{"norm": "layernorm", "qk_norm": false, "init_std_o": 0.00755, "lr_head": 0.00734, "z_loss": 0.0001}
MLP neurons of a small language model. Each row is named by its layer, matrix (down: output weights) and neuron, and shows model dimensions 0-127. Each number is 500 + 25 x the weight over its row's rms, rounded and kept within 0 to 999. Numbers have three digits each.
A block is one neuron, or neurons of one layer that tend to fire together. After each block is what it responds to, as a language model described it from the Wikipedia text at the highest values.

L7.down93:480517511520496486556533490549469497471496499518519518461457477469466505436510475491462470468506472513493471524470468460551463516504526504518502509488509497531527508514478484486509565505494501511468469520493531506492490516511533484515515459501505456483535493535522524525515520504441479506493564479501514506493517478547525513519480488503501529512496484520544518495557491570503492523494
L7.down259:534466475511505471461452468533498498498494478521467479469480516479495468494485503505498500512504502472484491486480567521542421500512511496488513527527509519520487520485500557490521504488448486504513483493478492477522503513491472511448538491459514533490492511526479480508533533511507510489501482467513524474508466494481500496502497498495497535496512459488473461494544535513530522514519
L7.down823:501479487525515526507472503497504479489527509484446546499532482477471511502480485520499502498506448523535498494523530505536460516533513489456517452490511471534512532485473535516438516462547460530481471432521481516489498530508460505509489457567502464495485482534483515498498523492508521474482509444503440455493482532495541507503470514524490500510491487480458522461501509476547476503490
L7.down890:522530488497508519514481527495476473511443479523480512513489477535503508504500540473532496484480513486502537527494511499566456535489542482526529523460526516503489505516515511515491498544464495483488501485502442480495499513492491507521476492478470516476510493474515475471497530492497507503537497520513530538494497523505430556516460490494509482522496469529520504497503538568432461519571
Description: Before time or event nouns. Function words such as possessive 's, of, the, his, often after during/after/until, just before a time or event noun like death, end, passage, time.

L7.down303:549525494557517472531488477511504452474465531490493499499508498531494514520501465540519515466494486517452451501530487491502536514488510559559533504473497488481473504488476548521459551498456483531447517502496490451490480479504507496527513535537466518469539460482492464481489474499495518524466516488464498503523506508473488518535504507487489507429476514503525499496490443503478498535499
L7.down780:482488542514484499474531543504502490491523506491501498491499461500475514518505452520504570494475478479507472502530468516486492480556502506543481530494524480515470496492497488512558537517505502534469448489471491507509491484471538486459469450499498506433518567502469514512513467534507497465464517524498488503505493469472520522528531505508532524506492490486486450541514482520460515488518
L7.down803:521498520490474543517523528511520509485541498501489475466505516508515517526491528472479505533508480483499491500479464479466522471499529476509541487484461534557519502520481509511484503460495485460493476484498488513510482492514484525473487502501503541505483501489455465444530516499554485492468501477479504531507486516508514503513509469456521466472481517504484524497475519539478485559526
L7.down956:485550464493491479480487476511541497507503563496514494454498515505520470491522523452548436510468491529452508497494516487499463532482519500514477483486521524506498483478495483543488485463506454512498497506463514491518538476526531515524500550503480499495510501512507477495494488497476468527497504487472528543477528536492492500552536546516490499544506517498541512495593481525486507542476
Description: Article "an" and word-opening fragments. Mostly the article "an" after a preposition or verb (at an, for an, sign an agreement), plus early sub-word pieces inside words (Bro|n|ze, La|bel, b|lan|k).

L7.down171:481507514472481484480473468503528530540519511523493514489503463443496508473527520499484494540459548496498523473462529490520533488486516512497537499511490491466494480490494508521442536498522479498523504497548524503513507473497539528465456512483538508477521508512476474529537513474479511483515506517449411511522459500504487503479502528495476499502463484528446494511526480452527486507511
L7.down735:494499500517548495447501499508537515493494506515486506504469525474504498466523540502529489473477536534523513479499545491519470477536479519543468492524485513492506478512485473502535501496491466494485503516519517465495532515479474491473459607479516499515503463498508456485502506474498506492519441546493491516511500532476484470485526494502490486507502489445471541558508533489492511498510
L7.down763:516513519536522503506518495517507496494517463520554535460476502453491547415514495509456522515481525510532476495495532493508509494503497473484513490502469524446473507507494481525453525517489503475464524488494514517500493528497546525535494555535529524502503505512461513512517445493460532516520475522480512491490505498498491490498516508511541517494480480455475521493536509516492507459528
L7.down972:500475519454519479479463494477506510504470469500492494480500453480485562478470518494506502505502506561528493510472519434504500459478492454479500469478515470485493508478509487519484536531487457486520495515509495517490503497522516509509490528509508495475547495527537484510514514477479520508529475475504508515449463521468464505495519485498495527498485467498491481514483473461489510488526
Description: Main-verb ending pieces. Final word pieces that complete a main verb split across tokens, often the stem end or inflection, as in emig-rate, ga-ve, challeng-ed, intersect-s.

L6.down156:501493501458503456538520472481505509471499465489501504476423540500501513503481527505484551458533498502489468508496542514466465487535518491502501499508556477547484520491495499487481510464526544469456543490544460514521476477480498523527535476551545489515474466504502525508476503503451519515474481529474498487495482494563485540470537516513499524520512497530499480519580534500508525456514
L6.down954:551504543494481486470513473503482539480528461472512505468483501534508503484509493531512465535480505484517510520557491546476473475478541501520532528491496495452507505507513490537489482508480500512486529470515509528524512506489542499474438439507488455524464505512453553547482508493441474497481528520460517469470543493485490490496526502495533516508492472511544517491532499512512508496512
L6.down983:479484504468474536498495495463470529536509471469482505505480521488529520536461492466492514493467510504456502480505481487533512493467490509490497507467491474497491496512488515507483502453501508517534480521542545495496501487498482496557426447508528455496495493501479469534527496474536537504468484540543531490496484487494487492541476481486507493531504529510512477540592501515488471561511
L6.down1004:501502504497524483530519498522528476470489494471490467497526520480467557499465507520499501502469535523524484486455500474529534526466503513537464496521510524470551504511470503531486537524500537483495485484471473460483547516462476512514501520510522525505494489529496504487451454507498532495551480490462497453486533501490450482475515509449520500480507501491475487513492499510486468522477
Description: Word-completing suffix pieces. Final word pieces that finish an adjective or modifier before a noun, especially "ant" in important or significant, also ern, ian, ten, ly.

L3.down26:503503451541470512518452535526488500501520507472498515477497514527509524505505476516491475513513499500482502512472512515481523497462488529538516522453454513551483533490454497473477470492482532528488467500518492550513522495483474504485478528508526484542506482512478513503464524532496494507467530490507506514469500519529463513540477479478517511485520519524495520473484549547567460512502
Description: Past participle endings. Past-participle tokens, whole words or final pieces like -ed, -ted, -led, mostly in passive phrasing, e.g. was released, also known, restricted, titled.

L6.down286:497458553495506477471509493507485471475480526482473507503527522506501492497506530494502474496500530472519493502450527469519469450543543515476510500515488473505530489465514514515560482515518501480492499487507529505498512512501488526486501544480518510449507497450483514520491518508516531476523448516546542490510493543508535473463493499535505496522515507478465493560505521486503465482471
L6.down345:491479520555535501504497477516492516482482482504509511491475509534487475462538539474522481469540494503502497537494550462531452453517529491507487522491526519483501500497480506499574492506535509473460523454513493478506518506495508561539523532496529503509492495471501488510468469478477518525500478524515529497518473507555503475482489506507511527503514467445471465545535516474483499443524
L6.down889:500498513487499498485509479493493533492545459517481484511495494482482491514505471470484494475505484485535489524507525512509477500516535492471466552442560531497494494493509460503496516488474511543455512506511534496521526496512510497481484489555452523540536478510468540540496511532489500502496525519501497518496495501447479503494534502510484495463499517458519500471513518510506459508538
L6.down943:444494522498538486500499502493523496453511494525499519497471505485506542492485533517491524463526510524489487480488518516471477473539513473537505459502487529492534496494502464477546461505545490510469490512475502479504502501499483506513537583521488502505490488493480472491516538510456528474499424544521501513492473523517524481466518541537495474516495482458487505520509550471469512514521
Description: Main verb after subject. Pieces of a main verb's stem or ending right after its subject in narrative sentences, such as atte-mp-ts, remo-ved, decid-ed, re-fu-sed.

L6.down187:520483477504558496499554485484480475468490481529536508487491459469497488490506482517492469481462496480499528520461457522485506525499522485496501480525487491471457497479485528495497505487520551530501488530491535493517503492483485489524560532507540484501489516495462513522550492458523539511537477507528524532508509501537495484491477494476523521504516480481498505548512453498535487497488
L6.down211:502513480485523506496501555483509480470546507542490506477490498512501489499527503514523511491484562511462479477500529532554488482508520496522478515537493455522523519482514553499515520499522475474498497519505500560530451481495501489539490440493506492519489472499482508476479449464458488500527567507512485456505529503479537473511542491490467500496522502516494530491547524496517500514579
L6.down426:514468479506502504529545494498511511492476494538493497489476533489489539534484491493465484513480545461510522441511519507527453469508461502494469488499513519522517549479506505514502483563465454515535485501516496488532538492526498466472491473461502493474520516532472530498526530489522527460469537535480517502492531540523495524491510493537534507499480494488484477498472523519519492488493
L6.down876:507545515509491522518502476484481505506519452545481524430479471507498523506491501522530535494525480489534536510509498478490488515476514494521498494482469510518521519491526543492470460498484482503529476452526492446466497545512477544486492490459488513482467493496540492494492532517496530457515497508493482448515471482490475523470552484512474494517521513469528539492522478501485528529461
Description: Space before a predicate word. The space token after adverbs, auxiliaries and quantifiers, just before a following adjective, participle or quantity, as in "very little", "was marketed", "nearly tied".

L6.down361:535488482487517483440517514497495504490478483517497508471517504522462493495510516463464478555495511523485512513490440481499485490488542535472486486483524484507481464496482508512490490474514520488510521528461526523507463550504503509499513499543474511480539479513514517514471530505482492510484487482509511493465489521517488491550527481475483487463475516539538488474486515483485546577496
L6.down712:483493511538496494495511482533494494507497460543495503523465470468524460497482494534505504497488515509504501474537498510489510460511483519458482542459454534473510486498513498513480509501508526523476519478521494474475500488470477487494513493512477531498539485461530486469480509532487504495527533499516483505458500517529588477523444524518521480480484515504506515485474516516495494493478
L6.down835:520477549510505501524493502519487497508548514486485496511521504523488517428484522456476511505503514513498496531500540534488513493506505471516487532483480511498471483561490509464494498516478470476532504459451490477486496459521525478476505499469472498499480500479469455486509511517478481505535502528475465546499469530432465514482498490507512553524521527503502482461460478505493477527525
L6.down1013:452487505520441546486474481492428500541487480494523509504531526539517479462446479496484471503490489485498462527459508510543467502531525485486499473513507483501529485501490532473470510479513482526455464470505470515485483497531490498484480494551491481474543490521502525450534496534453537490514502497507479507503501542505526477499496492499430518519510475521497480506498518471513477476513
Description: Incomplete word-start fragments. Word-initial pieces like con, an, re that begin a longer word, mostly verbs, e.g. con-firmed, con-fessed, at-tracted, re-leased.

L7.down59:454529511488498505483491504531471523522532496502449479491535538498496556531459478489504512530523475533524506486507470494489516513554477493489539494469474522505498503499515483484500491473519493481493506498468531471486499472515495473475489464501461528531465547515520495475527523500505536525477498544502498479491505489488515492459486534528493475471497511486488478504457551512523460528471
L7.down126:493502445525521503480498496528460476473473541517476501532468495514532463473463529477516504491544465537513539506504474529495439476481513479504540498519476489512487522510496598482462487462459506491521475518492501535522496515506493535507512515523478508458482489516501498507486467477535487459541505507459529509496508504517511504533476520523461562483520462495516507524524516517487521505451
L7.down495:515491487505499475484493474446504539510530516507419491484538526508470500522492490514489469494514457520501516465456458504509514510492465499503497507514512511514501529493479511515488483510496499518539514476475507518510478501499513497477474505547483488542518481542527508483497483503509438492500472522544504513511471512527538461505439496520463479482502494488498502527541436505515475522535
L7.down992:485508513482548478479496541532530471510525486490446506524513512497468477515513492503467543556502498494479522536502486508478503502503495479466532494493510476534487505492454487449508457449559518437504504479484495467489493520526495548510494456496495534559493514525504488495478519523481459495535513467526484518534518456524480489513476518489496469523524490511508506530544464475469538504545
Description: Past participle suffixes. Word-final past-participle endings like -ed, -ated, -ized in passive constructions after was/be/been, e.g. estimated, characterized, unlocked.

L3.down289:497513544480494524485491528494476543473490491489500487512462485515522457505517544484567469497459511538493526440497548518519479535468463504511495542504488556485509556493506448546530494509502516498526471437500509486497494507503518527473501517466508530489470488505519528481519508516492503496510483522499489448494462487525534480534541468491484511517497472463513500530517528517495470566492
Description: Word-opening fragments and symbols. Opening pieces of words split into subwords (g in gain/growth, Wa, Dr, Vot), plus ± and ≥ symbols and blanks in wiki tables.

L3.down1003:520487513501508465520514488483522499460540490536484505502473479500472491494499557481533488526507509458482492482507503517490520497509503532489500453498497541506537498527530494469507471483500506496530456539533503515500483566531523461490488478510476458486492505468519492559487468502522470488510482521520471511498524501538477507459479519525488485514528486511507478529482500521489519481519
Description: Possessive 's suffix. Mostly the s of a possessive 's after a name or noun (Witherspoon's, organization's), plus plural s and mid-word pieces like Je-s-uit, Christ-ma-s.

L7.down535:537485489486480488501524487517524458514522529519515499476520501506526569506448509528492517484541506467517520500489521469444501453503487478513507538492445504496494508560501468521495497550484514495517469453511481510511496508472465467499501576529518477462480540484507505494489476511509509499511485550450500542501514541493493487508489507540528485505540472541500532482486507480535493565491
L7.down930:518499494521474509495457498482487478513472507457485495501514514469499522506533504512484537456482503496497497474474500492478497497524471488509550477535464471496518508454471526525466508519470546465506458502479490546469518510493503492538560526537484484499466553512526560503481487483506526503494488447492514432494493506510523530513532477511519502470484439570487533504525505499428471508517
L7.down937:524501477522557516486481538506459545495500547523463483519499464478528528516473527479513519498493522516498495509491544451499513480483489493524482490534505482477480518494500497510498538483510507475491512470474509512482450506506488536501513448482484496457483486504480504466479518489488513531552520535459521485511531495493486522518492520492493464509498510514476545519496528521491504496478
L7.down952:476467485507538490524470535477494502522467503496440529507522509555480488511499520502535558495474514458477501457524478489466495503480498521487494570482476472538492525496519499486498518480527553496508480489478498449531513488477511521534547517503528477550482488482533485491498492496511491498463506525487519515443568521484520556515499535480514465501520529512494485472498498471470498478487
Description: Table cells and word fragments. Mostly empty cells in Wikipedia tables, especially after "Total votes |" in election results, plus separator rows and mid-word pieces (an-al-yst, man-age-r).

L6.down239:483476480503542501484488535528495474459468530495480467505466518478531529495465527547488529531495515487451487513461504518501493487492451484478474521504467479558504505465485516495464475513474545498475516492532531491491510501499481503473462498462483538499463502476471488515475437491543505533506486480512468546481506524510517473510468512521476514558523500506519473483529513498484462471512
L6.down363:488538505514494509527510532516507471537473500518493528490472493522496521458455464510460490447476504452501475465492482520480508493510511520512538466489482503533490515469485472490460481508530531483514524488514483516523490497522476489495532453468510490517474481557560475514520496514505468502539542495479518504486544503507511496511501508460509467501510495519439511497434492508446498522507
L6.down760:471515536492500550505517496495488506501515480488537516486493528493489503555507520493505473505486499521519524482517502475478507530499496508476553522504510524446462485474517453535493478441524522478474456477497548532514489504495495512450502524529511482544490464517530530489507484461457504482504497542474490505520466492515488474505513534484517518521500508521456478508481501522482485484493
L6.down1020:504503531510492492484552534504480505518483487525493505458504504523515503450472502493489506474493504479499464519492514483537484536516527488485487491469493485524486540544459442520513523482492513529483505524484487491480460492512520542514514507511474530484552510515506449481526532498482523511481501505537507524476539499496509462446462490474488478471471501509495518502490490460529492487513
Description: Table header separators. Pipe separators and header cells in wiki table header rows (after Pts, Apps, Pct., %), plus closing == of section headings such as Career and History.

L3.down71:496492482460522485458461494464513535476522487501518543453443467520519505479497517498485484503503508493514491451480508519501545494530501543522492534512452517460485515525498543521522484492538516498488521496520491517455509492490471544535442509510492495521519485524513508499487457487533495514522463484500522483516499486488507526458511499530484503532490502478490498496458517475496512556495
Description: Mid-word stem completions. Word-piece tokens that finish a word's stem after a short opening piece, often before a suffix, as in sugg-est, gr-ant, di-rect(ed), mo-ve(ment).